MLP neurons of a small language model. Each row is named by its layer, matrix (up: input weights) and neuron, and shows model dimensions 0-191. Each number is 128 + 32 x the weight over its row's rms, rounded and kept within 0 to 255. Numbers have three digits each.
After each neuron's rows, "fires on" lists the tokens most often at its 100 highest values on Wikipedia text that the model never trained on. A number after a token or word is its count.

L7.up396:105165156155131172149143174171121068100065102138119188138183159105088080156117151175088119085176081125153114162138142134134115095118147099173121123159068104118156096068148140119161126147130077125113100134119105153142094208106131093116188118097138138103148137061133109164063182107119099127117193165108107118188136089133079122092101232149129125091108111154153079103113160150119064142089173144124157174154148111078186109154117081123117125157128133119091197123166122145132069094145155133096127187112128141103136136107138092153068134141177103079124141117072128163067119106137135125
fires on: "e" 36, "o" 10, "et" 7, "n" 7, "der" 5, "re" 5

L4.up17:084074144152134141113138117069152092098089166132139117170110162127107077114162149186085059164076167114155115150117176092146078177110088190087130169185153168115131098169126148099155081132110097112102104158166149090155105080114114147150143092149115120108100147103102107143116158095101071083109163177124133179128099176079108095143127121155151157187148117123138151117098114151104156116147097109160053103155174164147063132104179141096155172120108106112176127104187144122166125092121119091108115062119071118108154102045097120161128147151191125128078115139118112131185143202151169139
fires on: "," 39, " and" 17, " (" 16, " |" 10, "\n" 5, "===" 4

L7.up137:154138131124137112193114143070114122148099126131156066105186155139151141115145126105124124145081141109118103042098118179113138135160092143132128089173129124089095091140157141155132206136115106144161098184172114110183116116184084122070117175138139080127133139108146134151141048126196118110107155110100139140145118157118144173125145075122141120123182074131119080156148099100096141131128125125124188098110131067077133083113112058127108085133095195183161119149169082127086143114141162089110105188128126114138157063165135122161167202166199060124148100106128202135120131187106131135
fires on: "-" 23, "n" 19, "ver" 6, " one" 5, "in" 5

L4.up460:147113134079145123170105123164143089104135092087153143132105108101123103175170100101085124151158132173191168117117057072123083125120127155151132156093137068076151095161115174125118127112131104141108096164141140172066112086148133077179099047125096116124179174165128129167103086171071104112148109128124113109220122104109135148121140167138119087118150119173148117125157153156080133128163120156124175085089133111141167129147126174136215143153146127132101187085111111176122090161068071117126150163139140152054209067193139107164119103108142154069114118121183117125124152112116160117
fires on: "re" 74, "ri" 7, " pre" 6, "/" 4

L3.up654:130128152118090146152177104161181147182154139116147157055080125146123097121166101112174163126078143155176175130121126181109136099115170131118182151127073102127092178156105140165153150099172143163094074134139125138127167122137107129111121134086140060124147190124093112149077190106108086105126168105050096049173105074163111144106093120123170117130181165081123133088114107122082107121070167099154120098085127151069192106068144121173140102129228143163103144146175140124143123087154139151132130133122092146077086151159122127110132182122170171085146120165143116118085128148149137081
fires on: "H" 35, "T" 18, "R" 14, "P" 10, " con" 7

L7.up102:154120120113130086094091118144100133139093165134080128115164097119088086090083126128131147107098145147124109116140134142078163115161091160151150201191141163110111121039172078140149081103092124137096139148163161143159103179164086149098174127117147119147049126115120136091132105100152118116146152170079117123153140101106089129083076147149128140109108181159117111105142142138050108107141125223100151114173193116109149099121145100105129124095160191152147126108112140140155142128219141182091180092141059171121175166121163106083116127128155114101225086121142106122124101088162168188
fires on: "n" 36, "en" 9, "in" 8, "o" 7, "u" 6, "m" 5

L4.up232:167128170113167188103103150096120166168077163115116149127116150124119202137090081193091195134075120164057094142133102107082173149118071048145112151163152117130143149153109158081131083146118154082118106084131055130101118106136139156025098103136165140142145121159099161121134148152200129171135144177090129111055086134130149098155126122107125149143177189155158169125105096167069151113095199126164160076157117132100121115103197138096107125180137171103105138175111121148101101084133163098122116083114128133129135112136086128133134146125177123115192140149094117095160147151132137149
fires on: " " 66, " /" 12, " of" 5, "ception" 4

L7.up499:125114133175179129142100166122169129101152089100130162121080094083164152144111150151117086139129134124181149178165114106117096090094140127211101157154202066083131053182141100095132155139144100110082125111130082047132066170135207152137130111121124075107125173098114110091149116163135204175146103099134088140156156132131115143112143108093105094157100056098133112135115114101120141106111153169185133104111126130137110151109140169121099135160121112136100163096170174190109127115118143121114149133142089118017138196150120178141088125162164120111119100115143157199156132049152125103
fires on: "e" 25, "ri" 17, "re" 13, "po" 8, "ch" 6

L4.up121:173107136141120092107163065049182140142103100171152138127132169179097138102095070182155188152155085137083189117140120076171131182148085095169119143147139102116141074176106101123112113084107112117160158073162158097132123102097186188044142094122061070145123136169085173158165127111123140152146114158165097120118193100147094123116111165106114087104162127082123149162142121122105188091085162087150143115081131100117118097179117059113125149167164128102161132149094136092113141087096143124162123161113084147166167095186140129124152102114127126152204130126104103124161142135145129078
fires on: "H" 27, "at" 16, "L" 11, "B" 10, " " 9, " of" 8

L7.up175:152110082110073101160135090159156133149101094128132092116197119144113106131118188124116116109135136131123128128149138150094146132215116180123134117153197096139156068160146180081152095097132116047150101147178136093153107163141115098143142095065129083127136152093120165110188175127128153124155136152130179084136154090111125070161146153211134164203100169121133143125174133155114175104125076136139153165143157094142125109130116138128101137106068129133116101155158124166151125099064127107080145067098091123143124183114156052145051080161124087063111082095114145113139133114179192101
fires on: "===" 34, "\n" 27, "==" 12, "p" 9

L3.up512:110188182137139125165086152084084089070120113123134130118101167117145148180061144114093022156121141100120204126148170092125110094151136141151091136161131076162158094153190133108113161150145128103168141145119118102103169107130158120134113132126095131115121107109135079114151136152128117208126106134165104079132088160144104120125098136114089098173107145139144139175085138152068109131137138177181233123123091083098045128134151109089112160136126171171078099136128144110063130125105147145110101186133123074113128147090054132161162072157160184147107193145129138131170104145150172114
fires on: "re" 21, "ri" 19, "d" 13, "c" 13, "ist" 8, "r" 7

L4.up525:072153077080115172159048119074137071131141160119165085188147134137084079089083129149101061130090185085176077138087138161170127170171122146140103117125106131165115126130132175093122094216114094111128083149092104155091084159142085037183163128141140140091141108106096131100139140120101133100121161145137157114093096184108148107146147161156122161190092169142133093121162166136188144096124104061138130110134109110068089146091158160111180140125164123116172140158107099137103148111128102078097146110151109166187123166104149167133100077129157116105157108138139101169147176108099160122
fires on: "a" 23, " |" 22, "===" 13, "ma" 9, "u" 8, "," 7

L7.up180:095141126201115128063118126096170156125118099170144190111108132187133119099133080132152116114167026112164166171120162104157086129164143074113186163167149123144088164152048166145098114133112161125142103162184128107117145095159135145115119072102082093216165119156138142138102121117122119144133146129152123085083202152133151130169137122174115132107103097123136160174115123175146129129153131078147130050108131075007111138110108102086131135136125119089155139070119089097103146128128150108119099082136157106113103058145112085118173125174091124112119095167070128147105111116102098118
fires on: " and" 63, " of" 12, " along" 4, " other" 4, " " 4